Weights of a small transformer language model: MLP 704 SwiGLU, rotary positions.
MLP neurons of a small language model. Each row is named by its layer, matrix (down: output weights) and neuron, and shows model dimensions 128-191. Each number is 128 + 24 x the weight over its row's rms, rounded and kept within 0 to 255. A neuron's up and down rows have the sign that makes its largest values positive.
A block is one neuron, or neurons of one layer that tend to fire together. After each block is what it responds to, as a language model described it from the Wikipedia text at the highest values.

L4.down404 [153 101  95 121 157  83 125 118 106 121 127 112 161  99  75 137 153 145 124 115 148 127 108 100  70  78 144 184 140 136  97 151  76 142  72 159 128 130 143 149  87 135 143 133  91 127 151 170 158 122  86 148 187 131 119 155 146 177 128 150 156  91 112 113]
L4.down476 [163 144 133 101 113 138 124 160 154 177 128 123  91 146 123 148 153  85 153 126 101 137  97 162 138 127 141 117 100 120 144 143 136 121 139 118 126 165 125 103 183 126 163 120 135 117 169  88  80 127  97 192 121 117 129 141 162 117 137 147 137 177 146 134]
L4.down516 [139 202  89 165 119 116 116 130 122 143 151 140 140 145 130 127 123 140 167 130 143 134 157 176 105 115 111 141 191 119 144 128 140 132 115 136  80 130 151 159 137 134 108 141 117 148 114 130 119 152 135 129 119 168  85 146 127 160 104 145 127 138 130 137]
L4.down531 [101 115 147 126  76 115 164 175 165 142 126 114 139  99 168  87 153 129 120 165 142 117 125 124 113 108 152 127 172 122  99 120 135 117 102 109 121 105 124 130 107 123 171 119 118  98 158 113 114 166 151 136 100 132 113 137 150  94 115 176 127 137 183 148]
Digit tokens inside four-digit years, mainly the decade digit after 19, as in 19|9|6 in birth dates, plus rare mid-word fragments.

L3.down273 [138 163 135 145 129 128 113 155 148 153 120 102 146 132 131 116  53 112 152 120 112 126  61 166 102  92 123 160 130 183 125 109 101 123 121 126 162 127 114 152 148 132 148 113 113  90 115 155  91 143 122 111 111 147 147 144 111 148 140 131 116 159 111 118]
Determiners and quantity words opening a noun phrase, mostly "a", also "no", "more", "less", "an", "one", as in "a large proportion", "No nation", "less reliant".

L3.down183 [133 132 107 151 129 149 140 108 131 121 176 196 113 143 127 122 132 110 140 130 125 112 139  97 132 181 115 223 156 133 111 126 139 133 135 115  90 124 147 128 125 154 101 116 142 155 163 122 128  94 173 138 151 128 141 108 167 123  91 155 189  95  87  93]
The second digit of four-digit years and century numbers, such as 1[9]72 and 1[8]th century; also periods after single-letter initials, as in Arthur C. Clarke.

L5.down15 [115 176  91 121 133 170 105 172  98 127 146 129 118  86 126 125 108 159 124 139 119 135  90 167 150 112 103 203 185 147 134 169 111 101 112 139 134 156  76 152 122 113  89 134 129 112 146 110 148 133 115 113 123 111 122 116 116 173 105 169 153  97 115 122]
L5.down104 [ 98 139 131 118 143 103 124 147 126 177 110 135  96 118 146 174  81 145 119 108 163 103 119 146 132 127 135 188 135 157 110 160  66  76  99  82 133 153 111 116  95 156 120 140 103 103  95 121 101 143 112  98 124 109 154 118 118 143 166 119 152 151  94 105]
L5.down149 [155 125 129 120 114 107 111  84 125 115 184 152 114 165 111 129 126 137  75 110  98  94 146 109 101 125 112 158 111 137 130 109 143 140 135 116 142 125 144 123 112 172 104  61 135 142 136 154 108 142 125 132 128 145 109 100 174 154 134 127  71 164 143 123]
L5.down180 [128 143 113 158 123 153 148 127 120 175 113 137 140 138  98  80 115 179 156 127 141 147 108  81 118 154 146 132 122 123 126  97 122 155 155 193 159 135 119 107 146 113 114  95 140 149 117 117 151 125 109 116 106 152 118 153  98 126 133 106 162 119 205 156]
L5.down253 [102 160 107 149 104 114 126  65 139 168 120 134 138 128 166 100 113 114 135 159 140 115 152 130 141 143 170 119  94 148 135 140 116 103 112 105  94 165 167 175  97 125 124 128 134 150  98 136 115 122 145 105 109 131 123 151 142 133 101 123 128 172 158 147]
L5.down292 [ 93 129 125 111 118 132 172 168 139 158 140 162  76 107 146 109  94 136  97 111 120 118 147 133 140 109  95 229 145 140  96 133 135 129 129 164 130 133 134 139 124 101 141 108 120 151 116 110 108 162  79 162 154 143 126 141 110 138 109 112 143 136  87 155]
L5.down293 [163 121  92 111 135 115 175  99 131 143 136 133 132 119 140 147 105 156 147 103 122 106 103 166 120  83 102  91  78 139 120 165 136 123 145  91  99 143  96 146 151 114  95 109 112 161 152 121  77 117 153 112 148 145 138  86 135 120 152 124 121 126 152 128]
L5.down371 [168 175 149 126 172 135 152 143 140 145 123 154 151 130 115 122 129  87  95 116 132 156  67 134 125 133 108 125 105 100 184 147 115 132 103 128 140  96 102 116 141 113 146 133 121  56 152 144 116 157 141 116 126 158 155 123 170  74 179 121 138 164 125 177]
L5.down440 [155 114 101 114 131 145 113  89 127 107 175 113 140 124  96 124 108 136 137 147  96 144 140 119  84 110 181  88 121 145  96 127 146 121 124 127 116 140 165 145 168  73 153 137 123 172 120 131 130 133 119 131 130 174  80  93 118 123 140 102 143 165  68 100]
L5.down477 [115  96  77 124 147 108 102 116 131 116 119 131 134 122 158 163 147  87 134 121 174 110 112 157 118 179 102 204 128  75 134 112 147 144 121 162 151 138 117  96 157 173 117 152 134 140 112 126  60  87 115 132 178 149 143 139  83 134  96 118 116 134 125 151]
L5.down503 [126  98 102 125 129 122 114  99 110 158 105 124 103 120 155 112 109 105  96 157 103 113  71 160 142 160 122 140 128 180 125 152  98 116 114 160  97  81 112 100 138  80 111 120 120 142 119 107 172 139 130 136 152 134 125 119 121 148 116 123 112 162 172 132]
L5.down520 [116 157 139 119 168 121 168  86 126 119 139 134 130 129 178 135 125 124  88 109 137 140 142 103 114 151 136 108 104 117 133 155 133  84 171 129 150 123 151 107 135 136 145 132 148 115 182 128 110 139 185 111 127 132 163 156  77 112 168 126  88 137 122 157]
L5.down564 [125 107 154 102 115 131 173 152 132 148 112 105 149 129 138  84  94 144 138 129 144 127 127 177  79 111  97 188 144 134 104 124 128 111 157 118 108 135 113 174 167 121 101  62 130 105 129 128 117 128 117 149 134 102 116 133 138 164 122 116 127 137 129 139]
L5.down601 [132 157 125 152 151 108 137 142 128 107 120 117 136  92 146  97 150  86 113 158 106  92 150 152 120  79 148 139 140 113 118  95 143 117 104 128 109 120 129 124  97 101 114 133 125 151  93 116 103 160 123  84  91 134 148 111 103 155 122 129 132 152 106 177]
L5.down631 [150 106 122 115 150  97 168 125 149 136 125  99  80 157 133 108 103 155 133  89 121  96 150 198 107 118  78 158  72 114 109 135 156  85 129 154 182 129 156 132 147 132 159 131 134 125 134 129 130 100 160 132 122 168 105 164 120 141 104 183 132 111 162 134]
L5.down664 [121 157 114 155 140 143 169 156 132 126  98 111 113 157 141 154 112 131 135 142 138  90  88 111 128 138 151 238 124 133 107 170 112  96 149  97 111 110 135 140 115 118 102  98 158 114 119 130  80 137 149  97 151 153 165 156 160 151 127 138 129 102 110 147]
Short word-opening pieces, mostly a/A and per, that may begin a longer split word (a-verage, per-centage, A-shby), plus the article a.

L5.down19 [171 124 138 112 175 125  71 122 161 116 138 141 178 129 161 106 149 107 134 140 163  94  87 113 141 103 164 157  89 103 163 134 177 149 144 119 148 129 162 150 138 129 100 156 122 122 128 151 141 139 168  86 132 135  89 126 106 146 159 131  93 102 111 146]
L5.down51 [113 126 102 129 169 104 147 129  93 117 111 137  83  95 120 132 138 143 109 110 114 120  94 146 126 172 150 169  81 178  97 156 153 132 128 108 103 151 138 115 168 144 152 106  82 111 154 137 111  97 151 131 110 125 131  81 138  79 119 143 129 160 117 109]
L5.down108 [132 106 125 175 113 102 122 124 120 107 123 140 118  77 109  83 157 147 186 147  91 121 116 111 154 143 161 114  87 139 144 133 126 133 113 120  82 130 118 146 105 116  94 161 137 131 140 120 116 107  96 148 130 126 106 139 102 128  89 138 131  99 113 113]
L5.down125 [108 125 111 160 130 132 134 134 161 117 139 159 123 151 138 110 100 134  89 124 171 158 114 116 118 141 164 200 118 149 140 113 107 111 117 114 122 107 118 128 151 124 105 144 130 140 142 117  87 100  78 147 141 134 142 178  95 159 135 158 153 165 134 163]
L5.down339 [172 127 127 132 163 117 121 157 147 160 100 132 125 119 135 137 134 139 127 147 124 134  77 151 109 124 100 134  99 110  96 140 137 159 130 116 132 115  79 132 119 126  42  89 111 148 168 155 105 136 124 138 139 115 117 148 104 106 114 128  93 130 109 165]
L5.down390 [112 118 174  98 108 134 124 176  77 103 144 113 162 153  79 145 147  95 133 135  89 138  89  97 135 100 141 113  83 101 126 157 113 120 174 150 123  92 130 130 101 149 130 130 148 134  99 133 114  95 108 165 108 123 103 127 141 153 152 180  77 100 127 155]
L5.down392 [159 132 163 121 118 152 115 162 136  90 126 156 133 115 122 110 108 100 186 118 163 136 138  94 136 133 160 152 151 111 130 109 132 122  76 126 153 157 147 147 120 187  92  84 141 147 143 114 148 150 164  83 124 107 127 147 128 108 136 148 139 137 147 100]
L5.down401 [136  92 149 103 144 117 134 119 145 108  92 112 166  99 129 139 104 164 165 136 106 127 154 134 110 186 159 118 145 156  95 122 186 141  94 137 102  96 121 140 144 147 160 101 160 101 128 139 131 115 142 161 134 133 128 126 145 136 126 103 165  76 110 141]
L5.down410 [136 144 141 166 159 155 138 155  94 129 142 139 142 121 136 143 155 148 146 121 102 158 143 150 142 102 146 104 107 126 117 180 181 137  85 124 129 141 142 135  93 115 196 125 136 123 145 116 113 107 189 136 145 124 112 105 113 110 121 124 160 128 135 114]
L5.down505 [140 157 129 142 136 127 127 129 141 101 129  87 149 132 129  98 136 127 103 132 155 125 159 145 141 129 138 132 162 124 108 103 118 114 130 116  96  99 121  91  93 170 144  83 141  88 129 135  97 124 117  90 107 137 133 146 101 149 164 152 121 120 102 127]
L5.down526 [133 142 150  97 107 150 162  99 126 131 149 132 104 159 126 127 119 147 100 120 178 158 138 126 130 146 112 160 137  90  98 150 151 136 133 117 112 115  95 151  94 138 106 128 134 153 181 125 155 104 140 112 142 151  84 133 121 139 113 111 115 120 136 121]
L5.down554 [114 153 158 171 160 114  97 132 175 125 104 106 161 108 148 130 134 100 121 109 102 124 149 127 133 106 118 135 155 159 129 144 127  98 118 114 144 100  96 134 112 148 132 136 145 126 112 136 103 103 168 133 127 128 166 120 133 128 159 143 127 107 139  41]
L5.down602 [148 148 151 143 115 166 141 133 125 139 103 159 140 170 124 150 108 149 141 189  99 145 131 133 116 129 127  95 135 154 160 136 116  94 114 112 128  96 136 137 122 126 161  82 140 109  87 149 112 119 135  85 111 154 134 123 148 123 116 155  80 100 145 108]
L5.down609 [135 115 157 132 137  85  95 141 120 107 104 180  97 115 119 129 128 134 108 116 141 152 136 155 156 130  92 148 112 105 151 133 125 165 168 135 122 105 154 170 104 102 107 144 165 128  80 129 145 101 116 106 117 112 132 103 130 106 109 159 125 134 110 119]
L5.down618 [129  85 120 126 102 110 152  81 105 134 134 167 145 112 171 152 125 137 110 111 130 146 150  94 160 106 114  97  67 120 149 106 121 117 162  95 131 129  59  89 121 163 130 142 103 114  81 124 165 134 129 146 113 107 116  77 140 102 151 139 124 137 128 128]
L5.down625 [ 74 116 165 112 171 132 126 131 135  90 120 140 161 137 128 125 136 124 138 135 111 162 143  76 110 180 127  97  96 118  59 147 138 107 122 142  80 139 143 109 116 132 137 137  97 102 100 107 152 165 124 160 130 103 130 138 104 180  84 156 103 137 111  97]
The third digit of four-digit years in dates, right after the century digits, as in 19[8]3, 20[1]5 and 18[8]9.

L4.down44 [134  89 123 102 148 122 158 126 129 132 112 112 132  80  95 126 102 113 121 127 164 143 138 164 132 128  66 147 150 123 154 140 126 137 153 115 124 136 110 102 190 158 133 134 125 130  97 136 121 116  66 143 142 128 120 151 148 133 145  68 170 168 158 144]
L4.down171 [130 134  97  93 123 135 111 135 126  88 151 109 149 113 154 125 100 124 163  87 136 104 117  85  97 133 121 166 154 163  96 114 136 163  87 145 136 113 154 107 110 140 149 110 143 151 144 159 107 149 146 119 146 114 141  99 125 137 157 138 121 159 121 127]
L4.down298 [122 109 103 132 165 127 104 100 110 142 147 126 130 147 109 157 102 141 162 138 123  60 106  91 112  61 118 138 126 138 130 166 155 119 125 119 116 115 133 166 125 144 106 147 125 132 147 149 143 129 116 151 116 152  93  93 133 114 132 143 142 103 140 122]
L4.down691 [ 80 103 137 145 166 157 142 107 126 160 139 113 106  94 158 126 123 121 141  88 122 141 130  70 127 103 107 129 115  81 139 149 106 114 132 158 159 144 124 175 158 121 145 115 141 101 114 147 183 123 115 117 101 144 130 101 105 125 135  85 131 116  57 118]
The word a introducing a descriptive noun phrase after was, is, into, or with, mostly in biographical prose, e.g. "born into a noble family", "was a pioneer".